config.toml
bias = "all"
tie_embeddings = true
parallel_block = false
decay_fraction = 0.825
batch_tokens = 131072
MLP neurons of a small language model. Each row is named by its layer, matrix (down: output weights) and neuron, and shows model dimensions 256-351. Each number is 50 + 12 x the weight over its row's rms, rounded and kept within 0 to 99.
A block is one neuron, or neurons of one layer that tend to fire together. After each block is what it responds to, as a language model described it from the Wikipedia text at the highest values.

L4.down127:63 59 54 36 41 60 58 67 33 49 68 56 62 41 44 52 56 39 52 20 56 41 59 46 75 51 41 30 59 61 61 43 45 56 58 45 42 38 51 70 52 48 49 48 52 46 38 61 51 39 56 51 44 42 35 59 70 59 37 48 54 52 50 51 43 38 53 61 61 42 39 44 62 64 40 55 40 55 36 44 46 66 46 42 38 64 64 41 46 35 24 38 41 40 39 41
L4.down188:55 44 52 54 45 55 58 26 31 45 65 60 39 20 31 41 31 28 35 44 28 68 50 24 56 33 69 51 47 57 62 54 60 55 36 57 53 63 43 70 45 40 53 51 47 52 51 40 54 46 46 62 61 10 50 47 48 42 47 41 50 46 39 40 35 64 50 51 47 52 56 67 50 35 51 38 56 38 31 46 53 74 56 40 73 60 60 56 51 49 42 50 55 52 56 38
L4.down427:57 46 29 57 75 45 64 59 53 59 80 59 61 49 57 63 73 47 49 23 68 42 47 56 51 25 37 62 29 46 53 63 46 48 54 57 55 36 50 44 35 72 49 64 35 66 38 50 56 39 40 74 48 68 51 49 71 48 60 33 36 52 47 34 60 42 63 45 47 54 47 67 50 49 48 43 63 46 42 42 55 38 66 48 53 45 44 47 45 28 49 45 43 39 29 62
L4.down639:39 51 45 51 48 54 30 50 48 50 53 41 57 32 44 53 43 43 55 49 20 53 60 38 74 53 56 50 66 53 38 41 66 31 55 45 69 58 52 63 45 35 57 53 49 38 36 64 53 47 54 44 46 31 54 41 38 52 59 44 41 43 51 44 67 60 49 33 65 51 42 54 76 38 61 62 58 53 54 56 55 64 42 42 54 57 57 50 42 57 50 45 46 30 51 76
L4.down769:45 42 37 38 55 50 69 45 25 46 52 49 53 44 32 50 30 53 47 43 40 64 37 34 60 71 36 39 39 46 34 57 43 72 56 52 58 47 45 42 58 43 72 56 38 40 40 59 52 26 47 46 54 69 62 42 68 58 55 52 59 63 49 73 66 33 41 65 65 48 46 49 42 60 59 46 57 34 53 43 29 37 48 49 41 68 50 61 26 68 56 36 49 49 69 61
L4.down810:43 33 41 45 72 58 52 48 41 59 45 46 55 49 56 39 45 45 55 51 47 61 21 36 47 66 55 45 57 39 52 61 67 38 42 60 33 42 45 45 25 55 64 43 34 34 36 63 64 52 54 44 44 44 65 38 47 28 56 41 46 33 55 50 57 54 53 56 62 41 44 39 51 43 60 37 63 32 22 26 38 47 51 33 54 53 55 37 57 29 41 61 71 42 55 58
L4.down1170:59 35 46 70 31 60 44 58 61 32 51 63 50 46 54 36 48 47 40 40 49 42 54 50 66 26 62 57 49 57 59 46 35 44 46 50 30 23 56 72 39 52 31 55 39 61 46 64 52 49 35 37 68 64 56 49 59 65 61 69 47 50 42 24 30 35 58 53 36 44 72 29 55 79 38 28 43 50 52 24 40 64 40 67 64 65 55 50 48 73 33 63 46 44 49 51
L4.down1224:57 52 37 55 53 59 77 46 49 56 60 30 44 73 52 32 48 46 42 73 55 47 39 49 45 37 59 25 33 45 47 49 46 56 48 67 49 63 43 54 26 67 59 56 44 47 69 60 60 55 49 11 56 49 44 44 30 29 45 50 10 63 40 60 29 26 25 43 40 47 54 44 56 71 72 47 40 50 45 56 53 51 68 66 49 49 37 58 75 79 51 62 50 19 55 57
Responds to: Transitive verb endings. Final word-piece or inflection completing a verb that expects an object or that-clause, such as enab-ling, allow-s, sugg-ested, announced that.

L3.down148:62 53 61 65 67 39 66 43 51 50 38 43 64 46 64 45 42 59 73 61 65 66 70 32 43 60 51 51 70 68 34 65 59 58 64 77 55 42 57 45 63 36 39 54 52 57 49 52 58 45 29 42 62 48 60 54 54 56 44 51 55 32 65 56 56 46 41 51 46 55 62 39 37 34 37 43 62 49 58 41 40 47 38 52 45 44 47 43 48 46 51 50 50 46 61 28
L3.down437:51 48 54 68 68 47 41 66 51 45 64 51 37 56 25 62 22 67 42 49 69 40 46 37 65 52 30 59 67 61 40 57 48 48 51 63 61 53 55 20 54 42 51 51 44 62 32 45 72 34 68 54 62 32 49 57 66 56 57 40 61 52 55 31 58 61 79 16 57 73 55 32 40 44 37 56 65 44 57 63 41 54 40 55 42 49 44 30 58 51 43 49 66 53 59 49
L3.down1033:51 45 33 50 44 59 30 44 45 48 65 59 50 66 54 51 41 39 60 37 40 37 64 34 55 57 57 64 44 62 41 82 46 58 55 34 49 71 40 47 51 48 29 65 53 41 65 46 53 36 60 38 71 45 38 69 56 48 53 64 61 50 43 40 56 44 38 21 30 36 37 52 18 37 49 31 44 48 61 54 46 53 84 46 28 50 37 50 56 52 70 42 34 53 52 37
L3.down1368:56 63 40 46 62 42 44 67 39 78 44 59 61 62 22 27 78 51 32 52 46 43 51 63 56 46 45 48 22 54 40 68 53 53 51 49 67 58 45 39 40 48 63 51 39 76 42 43 49 61 51 62 65 38 57 50 44 61 55 44 49 40 40 41 52 67 43 46 45 51 46 31 45 69 56 60 62 53 50 36 61 66 46 35 61 47 46 49 48 51 61 44 44 29 39 50
Responds to: Early tokens of titles. First or second word-piece inside song, album, film or episode titles, often after an opening quote, e.g. "T|alk|ing", "M|ad| World", The Makeover.

L3.down799:45 36 49 44 62 35 53 39 42 71 46 53 47 58 42 74 51 54 65 48 23 65 45 59 46 51 59 66 37 55 47 50 55 45 60 54 47 58 38 46 39 44 65 36 54 55 67 42 77 53 82 65 46 64 48 59 46 49 40 56 40 29 59 67 42 60 52 46 53 81 52 54 33 65 43 67 36 49 53 26 54 57 43 48 34 59 42 59 47 71 47 45 55 37 70 50
L3.down938:69 58 55 71 47 59 31 42 26 56 32 40 69 44 57 48 36 55 35 65 60 24 42 62 60 75 62 33 49 52 66 76 43 42 52 45 58 49 31 88 57 38 43 43 61 44 53 45 55 59 57 60 48 30 52 57 57 57 34 45 67 64 52 43 23 39 64 52 69 40 34 51 48 32 64 55 41 55 52 68 83 44 51 35 64 69 48 34 57 64 52 56 65 52 52 41
L3.down1189:37 59 55 31 43 68 68 38 71 33 68 35 66 46 54 49 56 49 46 26 40 67 44 52 70 38 36 24 52 43 41 45 45 56 76 30 52 64 50 42 46 47 78 37 51 31 76 49 57 53 69 56 52 48 49 67 48 54 35 39 34 64 37 64 47 35 49 70 51 58 30 52 70 30 68 63 56 28 66 47 54 73 63 37 48 55 45 36 46 46 51 47 56 56 66 20
L3.down1201:50 57 37 52 65 49 51 59 33 65 38 50 50 55 57 54 45 52 26 43 30 57 59 51 36 60 34 49 70 69 42 67 52 45 54 44 63 48 52 43 50 50 46 50 66 42 87 28 44 42 41 47 58 38 47 62 58 46 60 22 60 35 53 67 41 44 44 63 67 68 54 55 31 24 42 63 68 60 63 61 52 63 57 52 60 58 49 50 47 57 63 55 57 44 54 40
Responds to: Verb inflection endings. Inflectional suffixes ending verbs that introduce a clause or object, mostly reporting verbs like st-ating that, argu-ing, sugg-ested, conclud-es, plus "announced that".

L5.down189:45 56 41 53 38 45 55 48 46 56 49 54 52 47 41 66 44 62 65 48 63 42 47 33 57 48 68 45 49 66 37 30 39 30 20 43 41 77 06 33 54 24 49 51 50 51 56 57 47 39 56 54 43 51 41 66 32 32 70 53 51 59 36 37 54 55 55 37 54 55 51 51 46 58 38 67 59 60 50 20 62 42 33 54 53 49 44 58 48 63 43 41 53 53 63 52
L5.down838:41 33 48 67 55 75 50 38 63 53 40 51 46 44 26 76 28 45 72 56 28 75 28 61 40 48 44 40 43 68 26 62 38 52 61 32 54 34 38 45 17 41 45 41 32 44 49 62 64 55 37 25 29 49 48 48 77 41 45 46 60 62 60 47 63 66 43 80 33 62 50 43 51 51 51 29 57 39 38 32 44 52 35 47 26 50 64 35 59 53 39 56 40 42 31 29
Responds to: Blank line before new section. Blank-line newlines that close an infobox, list or table and come right before a new article title, section heading or paragraph, e.g. after "- Website: …".

L3.down991:30 46 65 59 52 41 60 55 57 48 79 16 40 40 62 46 60 52 43 59 71 57 50 53 59 36 53 47 40 39 62 55 50 26 36 70 39 44 43 37 39 26 52 48 51 65 59 50 49 51 55 62 35 43 53 54 25 32 48 47 43 39 55 49 58 30 45 76 51 51 40 44 60 41 63 27 59 55 57 41 50 51 64 42 51 59 39 51 46 52 59 38 50 37 40 65
L3.down1032:47 66 30 45 59 34 60 43 60 49 38 45 39 62 66 50 69 61 41 56 74 67 55 39 48 47 41 53 59 43 41 57 45 57 35 55 46 43 60 62 41 37 30 38 49 50 41 48 40 63 44 63 50 73 44 27 26 20 62 42 58 60 58 37 30 54 54 48 47 61 55 70 65 30 41 56 41 74 62 56 53 51 48 46 27 53 41 66 55 57 65 37 29 60 54 46
L3.down1281:58 54 53 66 54 41 66 74 52 44 59 46 51 54 43 58 68 47 45 45 54 27 61 38 71 60 49 25 17 34 69 55 53 55 71 42 47 43 53 47 50 39 51 41 80 47 59 54 24 49 54 60 42 44 35 38 50 52 67 45 34 43 60 49 35 43 45 46 51 59 54 45 59 64 41 34 36 43 87 39 53 45 68 62 34 44 46 46 41 26 54 25 43 62 35 44
L3.down1395:66 54 62 54 47 57 35 31 55 53 62 78 47 50 53 31 66 44 56 61 51 45 55 46 48 34 61 50 51 49 54 50 49 44 45 50 47 50 64 33 67 35 29 60 53 43 38 49 58 69 63 53 43 62 62 21 75 35 46 26 60 49 32 71 46 41 50 50 41 62 49 51 55 71 57 53 49 53 64 58 33 65 39 52 59 31 63 39 48 26 64 53 48 57 56 53
Responds to: Section heading closers. Closing == or === marks of Wikipedia section headings, strongest after biography headings like Career, Early career, Playing career; weaker on table pipes and line breaks.

L4.down371:47 45 50 49 38 46 45 44 47 26 64 40 44 54 41 49 59 54 57 68 41 37 59 44 47 49 82 41 45 44 63 63 45 37 31 43 43 53 40 52 54 47 43 48 58 50 56 41 67 31 53 42 43 37 61 50 56 43 58 51 49 25 37 51 40 55 26 26 71 38 48 17 47 43 36 38 48 48 57 31 47 32 58 49 35 17 40 44 57 47 52 43 59 43 31 48
L4.down538:53 59 41 38 57 59 42 45 31 47 54 35 67 38 71 45 53 35 59 64 51 70 52 44 51 48 28 53 62 51 33 72 68 77 38 47 48 57 39 23 36 59 41 55 37 44 50 50 44 46 45 32 17 33 61 53 39 36 42 58 35 59 76 33 40 54 65 46 47 50 26 56 49 49 66 64 37 65 31 48 49 27 42 61 37 39 35 45 43 45 54 64 51 21 62 43
L4.down919:39 56 73 31 43 36 55 65 48 43 25 55 44 42 63 43 43 43 53 51 45 24 29 46 42 38 33 53 59 50 28 47 63 48 60 46 51 47 57 44 51 61 31 46 52 44 43 50 38 47 38 42 28 60 52 54 61 55 35 55 50 65 65 50 63 65 31 63 62 57 44 54 57 57 55 74 45 46 44 29 52 43 36 55 49 31 39 35 78 56 63 47 36 41 46 33
L4.down1052:26 36 25 45 55 41 58 64 39 47 38 45 64 45 33 66 33 44 45 53 29 28 42 32 49 51 42 31 48 32 54 36 56 39 62 47 47 30 61 43 49 58 39 55 41 41 35 42 27 65 55 51 49 46 37 45 40 27 64 65 57 39 67 48 47 63 67 41 42 60 42 58 39 67 53 26 47 44 45 52 19 49 49 31 63 44 51 60 50 61 40 63 46 39 39 49
L4.down1169:39 47 55 40 45 45 62 58 58 26 67 34 45 65 57 29 39 49 61 58 70 60 37 44 53 56 48 31 43 38 44 43 37 52 57 40 58 56 40 66 31 47 40 51 79 40 44 67 37 53 66 37 53 40 40 39 50 29 31 65 35 59 56 64 36 75 48 35 66 38 52 65 30 43 52 35 54 69 40 40 59 43 27 56 53 44 42 54 53 44 77 17 26 50 49 57
L4.down1234:48 31 67 34 54 59 68 47 61 42 40 59 36 43 62 60 31 35 59 48 52 61 49 64 42 54 44 43 38 76 37 54 64 40 38 36 57 59 56 48 62 25 40 49 64 42 28 49 30 66 62 43 38 30 32 45 65 55 67 60 59 39 59 50 56 56 45 56 28 44 72 52 41 56 53 28 65 46 41 26 43 64 48 27 36 32 45 49 45 65 59 39 63 49 56 51
L4.down1407:76 28 35 33 47 45 52 75 58 48 41 33 51 39 33 55 50 51 48 64 44 57 34 47 48 67 71 58 48 33 61 58 34 64 56 28 48 25 72 50 67 62 36 37 49 45 52 09 45 58 38 38 61 39 49 47 24 40 47 52 42 66 57 40 53 51 39 55 42 52 53 50 53 54 56 44 58 44 52 58 43 35 30 48 62 91 44 37 54 42 53 58 38 63 42 78
L4.down1413:39 42 46 41 59 41 34 42 28 72 64 34 48 61 31 67 64 42 71 49 22 46 57 54 54 52 36 47 69 73 45 53 52 38 45 46 57 51 60 57 56 40 75 37 36 50 41 47 53 29 43 41 64 53 39 40 53 66 51 68 22 47 61 59 45 57 58 78 52 38 47 64 54 41 36 59 52 63 66 47 38 50 42 40 44 49 80 42 22 59 50 50 63 42 48 42
Responds to: Blank line between paragraphs. The second newline of a blank line between paragraphs in Wikipedia articles, just before the next paragraph or a heading such as == Death ==.

L4.down193:54 23 46 46 54 60 60 67 55 52 63 62 54 49 58 36 56 58 55 61 65 57 60 42 55 37 32 53 55 46 51 47 59 56 44 41 50 42 57 56 45 63 32 58 46 43 57 55 67 38 53 43 26 27 43 45 52 27 50 68 51 16 58 51 68 40 25 38 69 56 58 61 68 37 45 42 33 68 56 68 46 34 54 59 55 54 45 25 56 32 34 51 50 40 62 68
L4.down314:33 60 37 40 60 45 52 36 61 69 37 52 43 65 51 34 68 53 36 36 27 51 57 62 52 53 56 48 61 64 77 50 29 51 49 28 43 42 49 46 40 44 43 63 35 51 38 53 53 36 69 51 74 49 41 42 49 35 36 54 44 52 49 67 47 50 70 45 28 37 56 54 39 32 62 43 63 34 56 34 54 36 50 51 42 44 61 56 47 62 65 56 53 34 71 36
L4.down948:70 31 63 36 50 41 30 65 28 49 42 26 43 65 67 56 45 51 84 92 41 37 52 29 47 45 34 33 67 46 19 67 60 42 61 33 47 72 44 30 56 61 47 49 61 55 36 58 49 59 44 53 32 55 51 45 65 35 58 44 39 41 53 51 31 44 43 36 50 48 29 29 41 53 44 24 37 25 57 58 44 25 70 48 48 51 28 56 54 48 50 43 46 56 41 45
L4.down1131:59 59 33 51 39 39 59 38 66 43 57 41 74 44 36 63 36 33 62 61 30 36 40 56 64 63 61 42 43 53 61 58 55 42 41 49 55 27 53 47 31 44 62 75 62 54 29 42 27 32 30 52 69 57 59 46 51 75 39 46 54 66 48 65 34 28 48 52 54 44 40 58 38 68 79 57 55 62 48 49 56 48 40 63 38 49 44 60 37 49 37 36 58 33 54 60
L4.down1414:53 27 57 57 42 52 48 32 72 35 73 48 57 40 57 29 60 48 73 48 66 44 51 81 46 38 41 37 52 62 51 50 40 43 54 57 49 51 43 62 73 51 46 44 53 24 39 49 36 46 39 35 67 59 56 37 45 42 57 59 68 43 56 44 40 79 38 29 46 49 28 41 43 56 64 36 65 35 47 50 48 38 66 50 51 58 62 71 58 57 58 36 37 67 57 63
L4.down1420:60 27 38 37 55 36 46 59 60 53 66 43 58 39 64 23 92 21 25 55 60 51 47 53 54 52 35 68 45 40 53 41 60 41 58 30 54 46 37 49 41 57 55 58 56 33 45 61 48 50 71 46 53 57 58 42 54 53 49 41 43 62 38 29 49 56 40 43 37 55 42 59 43 40 34 29 75 42 55 43 47 58 51 53 37 63 37 54 68 48 60 57 48 57 45 41
L4.down1490:36 77 63 49 56 43 65 49 22 55 76 36 41 58 40 53 62 45 66 55 49 61 50 37 48 61 54 37 41 71 60 68 47 42 67 65 48 42 39 53 50 65 50 56 57 32 27 34 46 67 52 49 37 56 46 30 74 52 39 47 63 17 42 57 47 50 50 48 58 47 30 53 59 53 56 49 56 49 53 66 54 41 34 40 45 56 58 51 55 25 42 39 58 40 41 60
L4.down1534:38 47 62 64 48 51 62 28 29 51 63 51 36 18 42 58 35 57 58 54 66 72 67 35 60 44 48 64 46 56 49 43 24 40 58 60 68 49 31 55 47 46 41 39 43 28 38 34 36 37 61 52 29 56 65 52 69 47 48 54 54 39 45 43 55 59 57 56 48 65 55 51 43 51 53 59 55 57 54 42 47 53 53 43 41 54 67 58 36 48 46 47 47 43 22 35
Responds to: Heading closers, initial B. Closing == or === markers that end Wikipedia section headings (== History ==, === Poetry ===), plus a word-initial capital B in names or proper nouns (Bowyer, Battalion, Bad Häring).

L5.down460:51 47 37 54 47 35 51 67 58 41 56 36 26 50 32 56 49 37 43 53 49 88 56 47 44 58 51 48 28 53 38 48 48 55 43 43 56 58 40 64 37 42 51 46 60 33 46 38 47 49 48 80 25 40 37 38 33 47 39 50 86 56 60 38 68 60 64 53 36 65 39 42 49 40 41 53 58 34 36 40 43 50 34 28 65 44 40 47 49 51 36 48 57 42 53 59
L5.down968:40 31 46 38 49 40 60 46 72 50 69 71 49 63 35 40 56 38 56 45 54 45 46 55 49 53 64 46 53 59 67 65 46 69 35 53 45 62 45 65 45 53 48 56 72 26 55 37 32 60 57 57 57 33 42 34 41 34 30 48 53 52 36 55 46 46 56 38 59 59 51 49 26 11 77 37 58 57 44 47 43 53 59 31 48 60 80 65 59 32 65 40 45 54 58 49
Responds to: Section-header closing markers. Closing == or === of Wikipedia section headings (Geography==, Early life==), plus some sentence-final periods and table row separators before new content.

L5.down1292:40 46 27 62 61 44 52 56 58 42 46 30 54 41 37 52 40 47 53 20 29 59 55 35 42 54 52 53 61 62 64 49 60 65 67 33 74 75 73 47 44 45 59 43 52 66 61 69 42 36 28 37 52 41 52 44 54 36 27 49 44 68 55 28 69 51 41 44 46 45 43 38 42 49 47 50 40 61 33 55 46 48 53 50 48 55 64 63 40 47 54 32 50 49 36 57
L5.down1451:61 55 51 29 57 42 57 42 33 33 38 41 63 52 32 50 50 45 42 40 63 62 69 25 48 55 54 37 40 37 55 70 59 31 42 30 72 49 56 47 40 56 44 20 69 39 44 42 45 43 50 49 76 32 37 37 45 25 42 49 41 65 56 55 59 36 66 54 63 57 42 52 50 64 40 36 64 50 56 58 49 33 42 30 38 41 59 59 61 40 60 49 75 46 50 61
Responds to: Reporting verb endings. Final pieces of reporting or action verbs before a clause or object, mostly speech verbs like st-ating, st-ated, sugg-ested, said; also decide, wrote, awarded.

L5.down904:59 67 58 36 54 52 41 37 49 47 48 55 64 58 72 59 58 48 72 52 61 45 66 26 25 51 47 46 59 51 67 34 64 48 36 38 44 38 43 66 63 52 45 50 70 45 20 51 50 45 28 50 64 55 64 51 65 39 46 46 50 45 55 50 68 53 45 55 24 20 42 56 54 27 42 68 31 47 59 51 17 64 61 27 55 32 71 46 42 35 72 51 53 54 56 47
L5.down1401:69 38 51 64 57 39 48 41 66 25 51 41 74 39 52 54 36 43 52 49 34 57 55 41 50 49 60 25 44 43 52 45 36 77 34 62 44 45 59 65 52 53 39 30 40 45 56 54 43 54 57 34 80 51 61 61 51 64 42 50 49 76 42 59 59 55 57 41 60 49 65 42 42 31 62 74 49 43 65 62 69 32 56 37 51 44 53 41 55 55 49 37 26 44 34 66
Responds to: Word-initial fragment tokens. Short first pieces of a word split into several tokens, often after "the" or a hyphen, such as t(roposphere), det(ail), two-t(ime), th(rone).

L3.down433:63 58 53 33 50 63 51 46 48 67 28 39 58 55 51 53 24 39 39 61 57 31 41 70 55 62 34 53 55 73 45 53 21 55 51 60 29 42 57 57 43 46 53 36 64 36 57 49 54 51 19 61 43 52 70 43 36 35 36 69 45 30 43 60 56 46 48 57 54 19 46 17 69 50 33 65 45 64 62 34 34 41 76 38 36 46 52 31 45 53 50 55 50 28 70 45
L3.down797:46 54 43 46 29 43 47 37 31 39 44 42 54 46 74 37 58 43 24 32 37 52 54 53 60 56 70 18 30 40 56 55 64 54 71 65 35 55 36 46 61 35 39 56 46 63 20 57 61 70 38 40 40 43 56 33 60 31 56 19 55 57 48 42 45 52 30 47 57 42 51 50 21 71 27 42 29 63 40 69 42 37 40 60 39 70 39 51 62 52 59 54 44 25 52 32
L3.down956:46 48 34 53 57 42 42 50 61 33 23 38 76 53 61 52 44 38 31 51 76 57 63 42 76 72 56 25 42 46 51 72 36 28 53 33 43 27 38 45 62 40 41 46 42 36 25 30 46 74 49 38 58 39 35 73 51 24 44 51 65 48 57 74 29 61 28 38 69 46 48 58 64 37 73 48 54 42 41 45 56 67 38 52 66 41 37 32 49 56 52 46 65 33 68 57
L3.down1296:47 63 31 47 41 62 31 36 37 33 35 61 60 43 42 52 46 37 73 45 42 61 31 43 30 55 36 54 59 52 48 70 70 47 58 37 65 51 57 52 59 59 49 44 51 28 59 62 47 63 45 42 30 35 56 56 64 52 44 65 43 60 54 37 42 72 46 39 53 46 39 61 23 47 45 41 45 30 42 66 49 35 64 40 52 56 54 44 43 54 41 48 47 29 60 39
Responds to: Blank-line paragraph breaks. The second of two newlines forming a blank line, especially after infobox lists or tables, just before a new heading or paragraph.

L4.down11:80 54 48 27 40 48 44 52 67 70 34 37 65 56 51 66 38 47 52 59 63 62 56 37 56 36 59 46 49 51 52 35 52 51 60 36 38 47 46 32 98 62 67 40 51 55 39 68 51 42 47 46 34 40 55 57 56 50 51 42 70 39 65 45 58 46 34 34 41 60 51 71 40 49 61 67 49 43 46 29 24 51 29 45 33 53 52 43 57 49 36 65 51 55 38 64
L4.down291:50 44 50 44 43 45 49 49 47 58 40 41 57 50 56 65 62 54 56 51 41 38 49 76 38 44 61 55 51 58 47 50 60 50 60 26 60 47 47 24 49 61 65 52 45 42 58 36 65 52 54 49 38 33 53 45 40 54 45 54 28 62 62 46 33 33 62 44 40 65 36 37 52 33 65 35 27 47 64 37 28 56 19 46 39 43 47 40 44 40 42 59 67 32 31 52
L4.down361:67 54 51 43 49 39 73 67 59 42 42 53 59 56 54 46 46 60 53 38 46 63 54 30 47 55 63 74 59 71 61 22 72 34 60 46 57 32 60 48 48 42 53 58 55 42 30 53 58 57 68 49 61 65 48 17 55 45 33 41 46 49 49 24 33 38 62 25 43 58 52 49 46 50 61 71 58 50 52 15 56 48 52 36 74 54 51 37 72 28 56 41 58 39 55 62
L4.down660:57 46 71 44 56 46 63 53 42 41 53 55 43 57 61 63 40 50 63 34 64 37 26 52 37 61 55 30 51 46 50 36 54 41 50 67 53 67 38 57 36 43 33 53 68 54 70 52 46 54 51 36 59 34 64 48 31 22 49 51 45 28 46 39 67 68 32 39 76 27 43 38 66 68 50 45 57 41 41 30 58 60 34 59 49 43 24 47 42 35 71 51 52 59 62 41
L4.down1015:47 55 37 60 60 36 51 63 48 55 36 58 50 46 60 54 24 52 61 41 38 66 48 19 53 65 56 49 43 54 48 52 51 40 58 49 43 42 54 50 58 52 53 59 56 46 57 57 66 59 37 38 44 39 38 64 31 42 69 48 66 56 54 27 45 79 30 55 37 65 61 45 44 65 55 62 32 30 67 35 33 53 55 61 55 48 42 62 43 58 51 53 54 51 63 71
L4.down1040:53 37 59 42 27 25 42 96 45 46 58 64 68 56 52 55 55 67 35 33 45 62 34 60 50 44 46 52 35 35 67 44 63 34 56 42 62 80 41 52 35 53 59 46 69 58 34 57 47 36 44 50 73 14 43 58 51 48 44 48 68 49 63 42 40 46 47 57 51 57 63 72 49 49 49 56 73 51 40 46 63 54 66 53 57 52 55 60 54 45 29 35 46 65 43 57
L4.down1421:55 41 51 49 71 69 69 42 67 60 80 45 56 54 39 56 41 48 56 72 54 46 31 49 62 72 44 59 49 57 37 47 29 32 62 65 51 45 46 57 53 45 57 77 74 60 46 18 29 43 48 49 47 57 46 46 58 71 76 50 51 44 48 52 45 65 57 60 54 46 61 41 54 37 60 47 53 57 60 44 51 64 53 34 44 59 66 54 41 32 37 34 58 57 59 39
L4.down1501:51 61 42 47 60 64 65 44 71 41 58 56 54 42 49 47 38 61 60 48 63 61 59 55 49 54 60 57 61 68 51 54 35 68 39 39 50 62 47 38 45 51 46 39 54 36 65 37 71 55 46 34 63 83 51 30 30 40 35 61 62 50 66 51 56 57 44 64 74 61 52 62 47 49 29 46 71 40 41 43 39 42 58 41 42 61 58 65 59 44 33 15 63 76 48 30
Responds to: Word-initial capital fragments. First-letter fragments, mostly a lone capital, beginning a split word inside song or album titles and proper names, e.g. W-ilderness, E-yes, V-ermont.